python train.py --num_hidden_layers=22 --intermediate_size=1536 --init_std_o=0.0 --init_std_up=0.0406 --learning_rate=0.00141 --beta1=0.9 --final_lr_fraction=0.0
MLP neurons of a small language model. Each row is named by its layer, matrix (up: input weights) and neuron, and shows model dimensions 32-159. Each number is 128 + 32 x the weight over its row's rms, rounded and kept within 0 to 255. Numbers have three digits each.
After each neuron's rows, "fires on" lists the tokens most often at its 100 highest values on Wikipedia text that the model never trained on. A number after a token or word is its count.

L18.up136:069171123119125097125159079160117140144148100142156164065117130180140091107204075090171109098152146139140121098098178097119161111109145136129091151125094094148121172161110157090115052094113132107104088148121154081130065180113193115131139145152150156109085116150175210134121176162165113169111229114080116060092121151157147125133148191144196137090155110078157152117142116169127064119127
fires on: " H" 38, "1" 17, "." 9, "\n" 9

L4.up251:155113103168112132127163113146150087164168179165141051214167101107134140112141146055200155134053161110196188122149110145139107136117114174079101228171167131164076128095148124100133142110116088135128109118115131101150167087128158130151124107098187125112154114120066161096100134137104121134081145079126129178072118106147145100098141214110134121146135121147161132116172096128092169107114
fires on: "\n" 39, ":" 14, "ber" 10, ": " 7, "ate" 6

L4.up551:117161191111096101149081102090147138156131187094106164115121122129116104140155111066129090146085084195077143141157156081117139186147074144121111127214170068144073170129087114145106146120152095137158061121149133118131190142112139050159115120114117171142077124156146111139116133093123142117162174138141148193110143086131174114162181193131113155151100132085090094135140109107123105131192
fires on: "." 47, "r." 12, "ass" 7, "ir" 7

L19.up1366:131149090102125112132158091196116099100095144135085123162128089138128081123182168053164149093143125211128078135113137087106130141168116138104087158098145156210142202076136206158132105093130133139105164115153061080103143124159105130146094107172098168121176121131171115122135166118080155079135209103096089149151129163138145110146201120132109158099156120100080170172178113093152094129149
fires on: " U." 15, "R" 11, "C" 8, "v" 7, "D" 5, "F" 5

L4.up892:166139098092130103118112110097196173149125163096180120198141126098118119181173138144157145086122132171198097117121112071118121138139160106123122184145126134063172148080127128140129131122132076118129104153133102129114212115155155203157131142154159130125090105156111109098126160127101112133119164154089131118077126112132094079156163171073135124108112106128156086157120093127105173111097
fires on: ":" 41, ";" 25, "; A" 14, "i" 10

L16.up1144:126192106179177095125158143125124103111107142119111127124159133160118155094127163132115125054176113179132137131108097085102143077205137156060122114172123129124128166109150131165131114158152123126132138164174111137165135168114130170106141124121112144152118100143101154131090186102138124094195182140116113093152112108158111110085139158129213135150084161137157115091085082088104030176186
fires on: "1" 21, "re" 12, "ew" 11, "ou" 10, "u" 7

L4.up519:126098113084139158120119086125165141131138132198177159125199139165092130125116096074134122087106110139129130140130145106144142146132119176114148160145135076184073172164185117135105180089099083137115107132106136130160156166145117109087145146115115124140167181098075127190146098161164095145144157143080154085088156161113092173073090151120152115131178128115151128078111096077112071136121
fires on: " Jun" 18, "al" 17, "an" 7, "rit" 7, "ember" 6, "l" 5

L16.up907:109140156161136119181153108096134133116123136211165153145122123166139078120164145152159108106082110164125117154156159205123115137167119151133071116156103124134141128067163099157152113119108137170112138136090131152152139113140207091116148149117174132128149167166086092165129115163141112188181132131097107100147150156123143209115102114117049164069125159160080062130115124146084106100186
fires on: "av" 15, " P" 15, "v" 10, " L" 5, " | L" 4, " comp" 4

L16.up186:109127157135097124137127110120140070121123154168163142086117125150115158153113114093137131142149066124137129120139112125122138153113138156165044077148140140151177160061217144165125122110134105127187113152148098182148151141200110128138089099111063135117085042082150167094148160105136154103130197149132125178153142086128130183111196124128109067147121139146107141126054082135135117135127
fires on: " T" 18, "==" 14, " E" 9, "===" 9, " t" 6, " =" 5

L4.up980:140130156143156062201115154144122101109083182107106175134118164124162085097158200107125101137087082154131155116112151080103167103135148107085116141234135137148128141164114145094124174121140113153163135077100122115136159160148068057105076156096109113149146181109157120161110112079175117146153128087110092133097184067131102127118129143145174093177119155100110155157086114078097131151171
fires on: "inn" 22, "enn" 8, "re" 8, " there" 7, "emorial" 6, "and" 6

L4.up186:116146101140124108171118117119105156127103190133116157138157138109137131108135131106159123107155088209107211176135142159139080112123099251057156101167101122156137143163129173132148136146093105120137129138122038105160151131172129154122141139060140114056101116125167121108137097118168134112181133066105061092056113142102130119089154167119153057100093134119117077101125131138089113102175
fires on: "ion" 16, ";" 11, "ure" 8, "ation" 7, "ions" 7, "ent" 7

L19.up1103:069142168122100112129128148107115130186097085074113140113133095125100132158103131140174153138058092135123167116083116106218121149141122163130145149165114077117178133145100088165074103106132054107216139123135133152181141131124136081176119169109155138117098101085110119150120136098125161152193157157118131121103136176068089136091200161119100168123117090164125143147113117099164087116238
fires on: " C" 11, " K" 10, "ak" 9, " J" 9, "ach" 8, "ond" 5

L4.up686:081123094110145120163162126174104098140147151146143155130159110124099134164156155078102116155131099123158163134141157183146140135097104175095141135139176096139101144088124096166096171134100119130064142108146129107175183206155095157104131148108121106124167152091088183149115118197057141126135141108031100171149130071136091097170140111135096132145052173120206105117147085112105063079103
fires on: "est" 27, "ual" 10, "als" 8, "ert" 6, "ary" 5, "it" 5

L18.up870:134088158142052111156161154151085186085121106211147143182156098115136136084135094129114151104161121116102095178101101026121136171138152071157143130150146151152138103091127159125155212097062172106160144150116124168133138138098124136149126177150154140110141124123149209076135120119123115137107142060093062107106108133132136103144191182086128135096120087154100143139091095126112105068190
fires on: " p" 16, " d" 14, " kn" 9, " init" 7, " is an" 7, " me" 6

L4.up1408:138136091117153071125173078138125114140019130215141137131166100093136172181139132101166082129100145153144112158096154098110191097151081139096121131167137142136150127151086204152049188148131106108069168176172063122114151145103151105096108097103123141155129115130077091201090141146144115154197161121171105147093146084166140096093142079143108087124169113118132086073125069150150143115114
fires on: "ri" 23, ": " 20, "ens" 19, "ors" 6, "s" 4, "or" 4

L4.up1141:122180152129129132121098127144120117109184147114069136140128099141088138143138094146159075154110117167073141132160137158184127164153134215151100064143103101165094110135175140131135129070118063118150095030073118115163161144143085149055102120094138112107186118122095167097173139116095137147156159072127124131159157063106115164192125144089147098094096158076107131171120144089135086123140
fires on: "th" 19, "ade" 15, "ions" 9, "r." 7, "ations" 7, "ation" 7

L18.up1243:141160150138136149159100120143111181155134147111102129116060080095128136070148091109113134137116106101117111167094104128113172160186127071168136094104143103106111115130139169131141109135113143145203045115087083090139119155158192130125099129168163184158128124137102159103144135117097137138194190128098091150101105117150069146048101206128164118127133134146133078173126161146181110175130
fires on: " sc" 22, " reg" 13, " al" 8, "=" 7, "g" 5, " r" 5

L4.up476:127111128103166151091090048125159172126164177140157133117109097128091166145189131182149116103117133132100143154077075120110149206149146110154121137156187117099155162157161128116135118087103097166140102070116139112226163120124166154151138150130179119070123152136131115096138077142159116178165152142158146105061113131098139147090186134155111166114120152094160143125155118173152166129174
fires on: "on" 18, " to " 14, "min" 10, "y" 7, "or" 7, " in " 6

L4.up1375:138125199109117125152127145139108085143111155108175153112164115096144143135106187121141182090045110140146092124201139177133114111134137127146153114160096122091096131103147193145148114145126132122054119079118142177093151104098169097126103097114132176095095171117110090147143127113174199129107098094072087176161097101125087122148132135107148130134100148199191135136070128184147112157157
fires on: "est" 17, "ently" 14, " " 7, " major" 6, "ly" 6, "ent" 5

L16.up827:126109172160023156109118111154108104103171112124169137146126146188126120132139192121111088090133096114085122121183130147120135160134129189128172176150110138101130117094049094103120080133153146128156085119118084182183142114143152132113110097143091125163074173105034163110158161134141202164107126035108129143086156153125103144126179130171126092091112100141089110101142159172178131106130
fires on: "c" 13, "ad" 9, " arch" 8, " Arch" 7, "h" 7, "th" 7

L4.up322:158240094160141114138164115085163154123079116061155176139174136095119119134147141119113167144116091138149168190125111110155097101167057168058104140169206076162135145102169103199094122122136112091148077110073095120156123141141101105129134125146148133060137103115104142160045144074116125107133178160127116109075112120147082106118171123039097130084121158108107106136097124063092136172125
fires on: "/" 29, "et" 18, "f" 9, " her" 7, "ap" 5, "end" 5

L18.up302:127177124153175140123144159138118123107148124112132151102144069200096142062127110117125114080100102109147141195091151128077212137102142136137186067124125092106150133101110131123148152121078151147196150109138139087164110145126129074125183139085107108158104086117136142131098098167147101106144217094104094075153087092096118146075199141092120134133177182157158116107107080221055157056168
fires on: " H" 36, "H" 13, "1" 9, " | H" 7

L4.up1296:137143226101151133127117118136122184122097124119074101152102134135142170115149082076143068119100112164117103123087120151139109095168167148179160097124134114085066126140169136135096141145068122137121116103150106151130128130133127103123112114139164158124114055118083141110142200137129193181146131134162151146153152094079151097141128139094160132124175199120162127193107100146087049106155
fires on: ")" 36, ":" 14, "?" 8, "—" 7, "]" 6, ";" 4

L4.up1102:122211082095165138149128159159123134048096105117143159125128105088126132151183172134177111168134129135120154126123128130149105144127222212157138101103124073181106122143179165154108111117076088113120133077068128141134113197128122117110113137079171140087107101091140145137126090106168111107206113066116098136063126088182092119122170196119179093092164168084136105132132134161126065123162
fires on: "ation" 16, "ations" 15, ")" 15, " | " 8, "ions" 7, ": " 5

L19.up1147:117139147143119177118108130093163089071143166094147163163086111193122167078115099112139124170099093124127068158074120139139126168146124131188130109109119113133116156030135121146152115150132144159176116179097080115141130088143188110061132146073123099080143129186108166130115143101086146140139190102092139074139076171134132080085153164115150101146132154173120070227105132116127179133167
fires on: " p" 17, "ip" 14, " comp" 8, " rep" 7, "2" 7, " P" 7

L16.up1475:085165200145117094124144117133197122110131153158167138155130122076126126127130124162094102159023115157057111170120182163127110188145097161182136117167149134146160130106144162105149095132149110145160053120135092100130136094184098073143158155104166128079095185124108182113134141127122123168153164085127163088164084072137156156113128196079152102136102126111117104128127073126070118147192
fires on: " M" 41, " | M" 13, "- M" 9, " and M" 4

L16.up371:068163145116152143109139134095123084122114103218171159143150069081137101163104154050125127101114136153128115123092112115131130207118107145159188167143201087144140126180117215105108112131127096115162131144105135107119171156132131126102169136165088154130109109105113143111102105108069090124112134141075093145055065124187096155122175156099119174182115154142149074142134129082182160167077
fires on: " for" 12, " f" 9, "-" 9, " next" 8, " as" 8, " last" 5

L18.up44:163141145122146138161175164131111091097167160111116152146122153146077079149139166152197100086188101138125147167128051157097121114160069151155093098115118051127110166102143123126155051126150097142146109137129104152148146180148112075089141120125187099129127155170163129133076162103115097158173200120118153097064084115153147121145123167085162066163100151126128069120065175165114135121219
fires on: " M" 31, " | M" 13, "m" 9, "l" 8, "| " 8, "2" 6

L4.up450:140190160138118114169163123062145103130149136107183180165118128165127139085149147130212178066057142138101160085108133108145108109189120147159146120158104110072139136161154199139130110140167128100131146085130093137148135129189074129062102091141058165131094118174097121129095166111086119161106119151139092139116100094152090100116124152135152054113130165155168118181045095093150100180186
fires on: "-" 41, " up" 11, "ial" 8, " near" 7, "imate" 5

L19.up172:102141125121110107158152106088068152145088164072201181092088103089173110168046109105174070134093187174101089124088129094092133132139120151117052157184168074090090205103110160120115119120091087124168088140091087113128163216161138117191127144080194118184123115156146119144121146128141104158139152147139064152142166093115123090105139112129140165196093160148117116154111128178117145122156
fires on: " (" 22, "-" 16, "–" 10, " | " 7, "(" 6, "_{" 6

L16.up1018:123189097152153144145215133145092182158112138113121165169109115203115140136076148097116104105120062182106098129141145131170137075130121084074168118132083107132120103143163175121105152101081125129122124149139087108133169194082173083125158149075082176107120084098043201150110171137116157135137134072125097143134147181147104127136116120090103130140107183126114120144121143095128058101154
fires on: "1" 27, "od" 11, "o" 4, "ew" 4, "it" 4, "2" 4

L4.up1303:146128175115172098154156116177128138085160131160135124119104059128161166096148101129141114112127070125043100152120151187136126187138116092162123124184103120168122164129131119109092151153132084158146056115107116138103149153094089111149132125135081136153136119099097182186115163154117145086158151114070092123152097160083084143046139177124138172152147162129093111175119119161153108092146
fires on: ", the" 57, " the" 14, "," 8, "ed that" 5, "s," 4

L19.up186:136123105096171096178145128146102134190149089104172126138096104149105103155147134151128128117132108123151106140075125142153137165174135138177138111121140057110139125158196189141153090126145153198106124190109097147181105142080080122167129100204095169062147040127118098145096143112119157105126159094170096158154133124142127091144117135067083105130200190175136107091155136094195130184163
fires on: " c" 16, " ch" 15, ") | " 7, " C" 7, " Ch" 5

L4.up1405:143153195177107131103160157173166078145129155157110156196171134118084139131161154124133183124065110106123136105154154124124120158137124122125171170143165112155177133131113126141138074143084075133109106092121133127052134088070148046127165124113108142173121115113141127134090113144144162148139103125053109129159126125114132135144127176141154126154160110144123117137099160155113063171132
fires on: "ation" 15, "ge" 12, "ly" 10, "end" 7, "ently" 7

L18.up1375:115168203154107146144126136079154124131157200117190143148109113117130166104086134119117162106129103161078111126109078092122080085123100148159140101145174155109106136105160172120106161145087110108139113149148063118179102148146099138113083163141133168089145122140121138138087079101098121216091129143117062162112085105163102162073142171124092088167134176158146064181098180118126152162112
fires on: "-" 35, "| " 13, "–" 6

L4.up1090:125196191125112173139108072100107183116094215122072148203104115144135114098190098116125099068098112150185108117138090080150137131145088180118105134131152123155165140084111167106117143115081055109124112122146122155142206108083140134171110125108130144120129148105137137146144097109089110120130142076117106149161143085154133107167171169102138124196085159086117108175140099117106147170149
fires on: "." 68, "s." 13, "r." 10, ")." 4

L4.up218:072182160116143103191136135166115135086151143121113132149100106112129170114131100094101126029146117198075128139164139133103115147138157164195143108129094110165111137192117124177105143123107094136084125104143100175135064084129131093115111132117113184081129110052117130129123163114115197135103151196143112150145085152091127140106108162135107169128214182138126132168122091206151074116125
fires on: "," 34, ":" 29, "s," 6, "s:" 5, ";" 5

L4.up1508:133145168151136086121087059174134151120166110181097187095175080192126153114150134117112083113060098113060166194122084183167118167137087152127174090091138104182125192130150096174050110196113070177172116092071152137144106129148183145163142110124098114141169114143064151123149078155112140108169147150145094161123102131127085143161128096157158158082180084111149107171114123106134138132096
fires on: "h" 26, "ic" 17, "ak" 11, "ang" 8, "ep" 7, "ian" 6

L4.up779:151149106109141102131114141108159106122147191122094119118148140129165157119159102080164098124134148132117159126105118173097092176211133176141101127158125118180130120140180118119073159147083034096126135088101140141093167125107104171150113114141167182088069122051091161116056214146103110084130113143109138178093162129087155124131169159120192085104091136117108121143115065154140085151133
fires on: "ation" 19, " by" 15, "ase" 8, "ision" 7, "ound" 5, "ases" 4

L4.up1063:147096096120113073146119111109110115177142163161089133160142088113110166162105157122145150140121189146170173159121153105081119160161115128126160207159146121096131144115114146121047172202148070163094074128150134105120177146107140168122122105113162139127078138146153090166101148103134090125133182116140076101080143100126113116110121129112142114123077104150145093127077076146126169124110
fires on: ";" 28, ": " 12, "ors" 10, "ation" 5, "ength" 5, ":" 5

L16.up206:076180199183039168125136081115121166131062127185114104149153135166100116127155093092107153098130141160131130155126156086113104154147096146163111112117138171103131086158157146105113140157103092127056137130174116163130177160099147053095162066158089083135125050078165103138082085119127155150120141128132121130162108101150135127136142148146138054159148136170174147128130075131136096135122
fires on: " | " 21, " l" 16, " Cl" 12, " cl" 10, " rel" 6

L4.up76:127121161118089079135186100167159158147145144189118131147117114149112100171122148135152048165085132114097094167097122134117144112112096129130180156081101111133146146123163145149050112185135098187093065148115142153139129141096160153180134099134146140145188131091101179124102166168071149166132154136142106151141130119113125089124155099096104172088123101086128113179117180166105163140090
fires on: "i" 34, "ai" 14, "ic" 14, "TA" 13, "h" 9, "P" 4

L19.up981:151135111147144123169153138133099089080124135075169186083146115160110173164110104126115174152087074139134112146114101115201134106156143120118088122108162167106136110098125154146130150113154158107109075136145138132141138171117143093106118067123105084102143062113119159142152103112137099218075159146079095156128129066155091162143148143183132117177126142164094121114097106138124076188152
fires on: " " 24, "." 16, ":" 15, " | " 11, "-" 10, " - " 6

L4.up612:122139160116128084130128116081132176134106131138192129135174128148165162098196104072175037087144126215163106140101078129164103141151113131114070172148135126186087131172120090110097155088079095172128072142130142188162162157139105166137092128117108106114127116086131176156082156117129175096135125106085151117125080187114180151072125123136180141162128166149098159130114089129146082128071
fires on: "al" 22, " as a" 16, "her" 7, " Ir" 6, "rit" 5

L19.up1197:080106138119142131170150149143134154142099176131065181131089088139073142127145195090115134131101131142151172157073087155120145196164139146105092090178178084112107159182105066142149085142141146135141081121100116172167129124159133137136069084145129099108104118143151146094136119099141164072148159140168139082110130081098129162093172152111151130188071105157147125170111175133098144131112
fires on: " | " 22, "–" 11, "| " 10, ")" 8, ") | " 6, "g" 5

L16.up322:164188145106087094085137109152135132115137116186101091151105107120155093047136104142145108141113095140129012174124142036166179136150116102151113106127214109152135136148118153119107108134121103151153128087141121151136135131100144170094052066127107190136146179127138108179135143161124107179188120121143153168107092110163174150115114106124150154119126161128093134131049090123096070129076
fires on: "u" 28, "n" 12, " gu" 10, " Gu" 8, " co" 6

L19.up762:163153115169154140118185089134101149125116127106141132148073098142113157117141172101171150131139131112162082143193133192148054150151120187102121095133157113141118137129163147135131115193119108122068126107111148091195151088145120127178091143110118079141149175133083155144101137128128102138143167133091159132147100073127073177112166123054140124100095200140136068125068093152131137096097
fires on: "rop" 28, "ast" 13, "her" 10, "et" 7, "th" 4

L19.up495:124101175124117112182161121139192150197073194125068134133033079170087129090132099096126125145110092124048103118168117096148137136143133165130097093171134082179106112108153072101142143117121125171196060112124096138163165126153155128127100147104140127092093140109125130134137111159144138143190133116123120114124085153167185196124127124169092138200128142174155101167153125196161147149137
fires on: " sc" 23, "if" 11, "=" 6, "an" 5, "| " 5, "in" 5

L4.up696:115153211102118166149105143126138137055089101150117170113092110101093120126101170119087166074137129128086079160125092137120124187144147131158151120164170118064171164184145169099181111191130144114112134120165109128149152113144087059134101183104052068180134126072143116139135143121164169154151139088164082152134112115111123117171083137143168065151095150175167111118075083144068098146123
fires on: "enc" 17, "or" 17, "ed" 9, "ent" 7, " " 5, "on" 4

L16.up539:113219132116140129215184113093108153126080116137143142127118138167102131081123082181175142108107099141127167160106133135178112147124057121111152169124147100105121165157131084133127114156104085116148133148145093142170130141098049073134130094141169109099083049155136122108125128115125158168201196171156153155103144142126142144068158133125124203127100120124110113147133103164137094103137
fires on: " Mar" 24, "at" 8, "ak" 7, "^{" 6, "ach" 5

L4.up33:127161213090127124121146125099111130154094136227147169101093124111102140068083091170124077096041154137154118131099126168114149114128127157140111114159111133098151130134138111146104110106111137174142147122105101155129178165127140135115102098126147180086140122105151130169085132150128156111145150167124104136192119128175057172089142104070092136166119181159155102168039116156119144193110
fires on: "A" 42, "-" 17, "ac" 12, "al" 10, " A" 4

L4.up1015:143139115169166123212100103128133139079084104148143117148172098091094161103129104038169122145115102147181164111106087153205153106109205146107134129141148049119122135095123099119115043101152134168164135130118128160109196111110185091134155168128101069067172113152112080188126165110155144094133123065095086086109123136105078097144121151129142118150163121157123161191135135119092140204159
fires on: " World" 13, "eat" 10, "-up" 8, " win" 7, "1" 7, "inning" 5

L4.up1197:100110093156136090165088057149132044163082103155139130155123089147131128109094142054146102123109141113173135116136119132163138118135137140090094104142111074160096216120128132102132134159151116155096112153093170142136158182067114185139170129070138136134129161109167103160105168122119153081106170092065091173123179145147137119122141172135152158226173126131088092119121116083123136143141
fires on: "W" 41, " –" 6, "oss" 5, "akes" 5, " Championships" 4, "unn" 4

L4.up523:138131160181092152162163137078143123134137092119127180142071126133143159089151144117102118100078139152178133169148164137144121122207112126144096181161124098112092149135166142076137147039142068138155086105092160112156156103072107092122144150122126105051103164153050104175082154078100138157151124156124110162087145124157128143135124134077137132135082114102047065117130138132182097083154
fires on: "us" 18, "As" 8, ", but" 8, " until" 7, "les" 6, " did not" 5

L18.up1339:081110132143126094119185154121073192146147142089107183100156068136097123088077130066102116140117059171089170098086146128160110124146148090081042108091160146178081183155151129115106150149107111135144108149130155129146115194199115137121140148087192110105112095155146144125116102156157162137104150060127178168101148109135131140045161097106158141139124157162140046118120137137165170079110
fires on: " (" 36, "| " 30, " | " 11, "–" 4

L16.up1199:106145199135100117109155109136199115125103161126091136117100076167166088140157188108121137153112136079103028153169079164146142119124095133129106209121152136110097156116126152098118174094102167140117103118118153067150150131140141135107087087169151049159112107108143111172120087134129155142127178138184110131146134137113148183162133168152190060166112125129085131124033117145140098148132
fires on: " m" 45, "ov" 21, "ok" 6, "k" 5, " dis" 4

L18.up206:127130161134136089156139126147089145170136151157168165081101116132109147063119063117105085127064141125169109120128219117117110107159193146109118134111112149096162076148081168098119159134137137184096109170157102107119080154139118111187134105212137087141100128105109133172087135156159092155130170112104123100145113080162084200120124109138156077160194172138125145110137105209095153152229
fires on: " H" 39, " | H" 6, "ens" 6, " form" 4

L4.up703:123130205130157151087107093084124106128111167159176081110117119108102123136118103123148137182113121107098143178099086120126173147167119192157125187127122137102129180095145149088081089139093122176208119153099134175119133100125165127180096092192144207135081134170109132170091169128110188151123193147149145129118117109142079081168202138049099093129148122150154072099063082149105170147129
fires on: "ou" 17, "é" 12, "ac" 11, "A" 7, "he" 6, "27" 5

L19.up1047:131148137151094086119138064142139166115147195113093131127072174124107094147148093142121097143135098132125100182147208096160193190136103123130132132081117122137119085121120153138078099088121120133087073167179129099177158087173123140185129135091175159077085135185096138134123121054097092089089235153109132150063051092136135130105171178118150135185117163171158160132172087125127110125138
fires on: " M" 34, " Mc" 19, " | M" 12, "d" 10, ", M" 6

L19.up954:117182182153137150079227128161111165094148137169110076058116143134088138121172120099085100099126121094140128105109118144140169183198135113141125085136131148093130172119135084160156145144101146127135093138113127164184091069114159113164075096099134161155108105064064137134156179111127142131125102090109144121107074121108114179103119120129148087106154101143130135076095109126094137091154
fires on: "l" 18, "or" 13, "h" 9, "m" 8, "th" 8

L4.up1478:117115110075124103099141092169149152121131143157137139184153081125142115139193152085169110147067153160155155118141087103185114142159064178151092107142111086129141190108158157160078104070040022159120118110104113157096139129121106119165127149121154195118135144133117124128150198131088141088133184163136160120102094118146143112130151137099087161074140122125101115120127121112116073156128
fires on: "R" 28, "TA" 16, "L" 11, "." 9, "D" 9, "P" 6

L19.up109:146178172133164153150163118080142133082123155158142107123119156164090122079157112121058123066170159118060083120084033112139150125141148121129144164119133155106106147096120067157079111174109156144117112158197105108157134085117154162126145119147113146141122102114051170109089152118095129185120225202084120120168111118167140088128177090081141119139125139213135108150124126125166137124153
fires on: " p" 18, " G" 12, "g" 10, " P" 9, " B" 6, "U" 5

L19.up380:130153163171070102092176137125065132159142108130127187149146113133187183124127111125146131140086086085092150104151118106143091170159092132087114106067135105183045092107149138099137172160109086102075095115114106090189178155124128114165065127063145149088178070139118146206123109106162069188139115079117080142087117115158094160107101197146091101188172138173151131161117119124144109177142
fires on: "w" 17, "-" 13, " (" 10, " w" 7, "-w" 6, "m" 5

L19.up1332:165150128150094101106138129118124106131136133118075089137124124139124094134131134107131130124074140089094116104112131144118098142157121198126058190158112119127148121149141128109135128163139114133099111175101054116108175116062140003166104107102137117140111117125077144170147129124124077190106160165070122145134100095117141156146152182156156124147099199153085050132127142161123082194208
fires on: " " 28, " | " 9, "| " 5, " Ass" 4, "- " 4

L4.up1082:150089132157111060148137101156137088144144122171089082119140059147107107089137188107167128132088103142143124116114100073100112109166140190117166148163135088122174205139122127107150123121113118194103137110120158117120135133093158136160148142069092084148100146095178054167081157104140161056129141129119177142129088122156119102142100118117152202164156149130176119134094127138140142170177
fires on: "ov" 23, "ern" 13, "W" 8, " | " 6, "unn" 5, "K" 4

L18.up956:159087099144126152127194139084149142038085130135177175131122146139151107150132139055072138122146114096188129165071121114098129146153159125150039177161168140101124163131164122189092096150066151151104097116151128149151162124071182053160125138095125126158097120116095139147137112088147169081116198173122117174102109151126128100084162133071147141169126132168066074133077168078165089186115
fires on: "g" 15, " dis" 13, " | " 9, "st" 8, " p" 7, "b" 5

L4.up1443:130094177147098125168138121098172169080092185149145106116129124151119161092151082091089148118100106080040104158141114159160116162143116199135175133140132149154142113123142208083158130139130135111153102084065139109134107151099175137195121133120222117097199164096110147145095168120123100171119133102111124106114074113115102094124148138111113084157104195099098134128102134169084042142174
fires on: "." 20, "ar" 11, "p" 9, "ary" 7, ")." 7, "ation" 5

L4.up976:172145116128086105131075054117182103177156125185143062094151078142101072132160171104141109169086126171145149170135124108158156184103140143108120106102118107112074160093127178139071069135106091089155160074164140070120189114153113181193121129068140096138129111147154128164159141088153125042110159096097132071094141057140111101148137100115146163113173128145107147123150135137127135182126
fires on: " as" 14, " Rec" 13, "c" 7, " | C" 7, "iss" 6, "re" 4

L19.up1437:154143188061140049118152065163185096145171106121172149112138085163121112092190158152093113144098134149136115200115131073083163169162119120100187170143157142078108169137119075115167105117086127140147093121099106123125166093114155108112089097187122188155098070170150133131156149084147164101176109129050122109104112124205109105109136146121105134156139160149104078137144143072136181218142
fires on: "i" 29, "." 29, "u" 9, "on" 5

L19.up1459:118116184121125067193194120185131129163168091140127177101097101108080128102174084117090109127119119113105100191109116083147168135182114180106100082137140108102138127153135124113171157141151109200135088140126121164114187168134153074074137094133218136115160060088118139119119169143123154155106116136051111107141152075167035127134166164109164120134112131127095139143101120119096140095200
fires on: "." 60, " r" 5

L18.up1501:133148145157120122121155080154172151162075139129161184118098143167115152166089161087134108150104130182163166126127134118144101091157130183143034152140067143105065158072187094119151108088087176088163089126169127076133150128151152078196116155147189153120101099145162136120102150087116137102128126091111137116099128078158142181142092138136149148144076072075127173126120089110102091108101
fires on: " S" 29, " T" 27, " | S" 5, " | T" 5

L18.up1344:140217164132167135115185056110108122131130177173147156146087123134152105133144103023118103061136129149066071191116158094161112111189097153103155108125144132101132127114166149098084149145121134171166081112063114127101115143092142072101123097111147137102167109100108126144141188121144104177129142132128154143111141163156089110179111156141149097083126173099111107183135122163119078188146
fires on: " has" 14, ")." 14, " has been" 11, " have" 10, " also" 6, "." 6

L18.up668:104188128161188178090140141117142107072171127150142150145131059175100186131135167140143122121058108160046100089147073141161148192185152160163116086112139046172151164144133074124148093107095148113134151137110124131138150125143152078167125145149095126088125122144144139127130091150125068127157139112136137087060114112112133153106196159134120117182140149152172097070125141153115115113175
fires on: " m" 29, "2" 19, "m" 8, "- " 5

L16.up844:105191132135128089156127125155164092134135162139126127156087140135091114174100168133163121180070066097092110136172105123163080138118093200149056160109130170165099153102192131110114125078111108117180109151090161137157101103139114126143088177105166141129047099125149149117121130097051156133154182098129140121132171161126160119114186165103117160131130120134083113138078133125141076119145
fires on: " T" 43, " t" 22, ", T" 8, " of T" 7, " | T" 6, " and T" 6

L16.up104:109174132117082155123139141142122111122136096176093106222119094132138137139174165098148156160101144135158088128082046103140150153138110138170108188117138144141114188153120134065150164096186117153154115165130123213205118176150121172123088099116142089132118131113117132196082168125102116113127158119109145149101144137118112144092132114117134072132128110091033103102104080136131113119137
fires on: "ov" 19, "o" 10, "k" 8, " m" 8, "ec" 7, "e" 5

L4.up344:157152136149124094174083086139174155168106097188107207120071086085123114088154142093191110072099099171131159173123135099100188174165084111127102143132136074120144146149205130114095142109138104147093108127117150107177146126152106070097139102139129149121136109103126117153102127101138134105161173161110076136068109108111169148162135132123107124094137122150151102156066131087124117126139
fires on: " at" 39, " at the" 17, "ended" 8, " in the" 7, " for the" 5, "=" 5

L16.up380:192113221140164081193174164073131104127117154152146179107139108102169136152169107119112125156128074103110126163139127097124136118159100130109116166116145140139136177117159106107106147110083150145095120171182119186129125157106154131068165120154177118135166116195152143168152106116150143154110154074055095136134141112190147156146134135109126094129113110126078124142120092102217088124139
fires on: " d" 29, " oper" 9, " init" 6, " r" 5, " exper" 4

L4.up707:142083169128113092141173156095145115173141158161106116136115154151118104053119085091084163130137066134146121168116058137108163086130083159145177163115140101097120162114124120098146153159101152138159135085159112137158104154114100050164204151099135087087144180079141131181096143112104159140109146149108133107152148122132160096130176093064103159133120147163099080140114101103087177110182
fires on: ":" 61, "ag" 12, "ug" 6, " – " 4, " Mus" 4

L4.up1397:125189124142108085122155087156139150119168142119155106127126109106142148119204104069153106108101092175088103135147143156104134098153085146116085150161145133174109148178138103177110103066119107127117135085129154127136157135125162146145129144127133178114091155170111078139119128095085139122112142179163103112030128081105164141079179077127121194125066158122086195157124081123150156110119
fires on: "–" 21, "'s" 8, "r" 6, "ame" 6, " the" 5, "am" 5

L16.up230:186150112167145136152122121168066108069136162160110122155073111072126110102135118133155096163102107161114080136125166099165110233138123143168121171070142121158042124066188118146148088162142166148093112133140144053168153167098166094180081144112099084099144106107167184115169107104130131112114142093097122093092066090167123101104140163090141135126105134135076102158148138189180107174122
fires on: " (" 32, "w" 10, " com" 6, " |" 6, "g" 5, "\" |" 5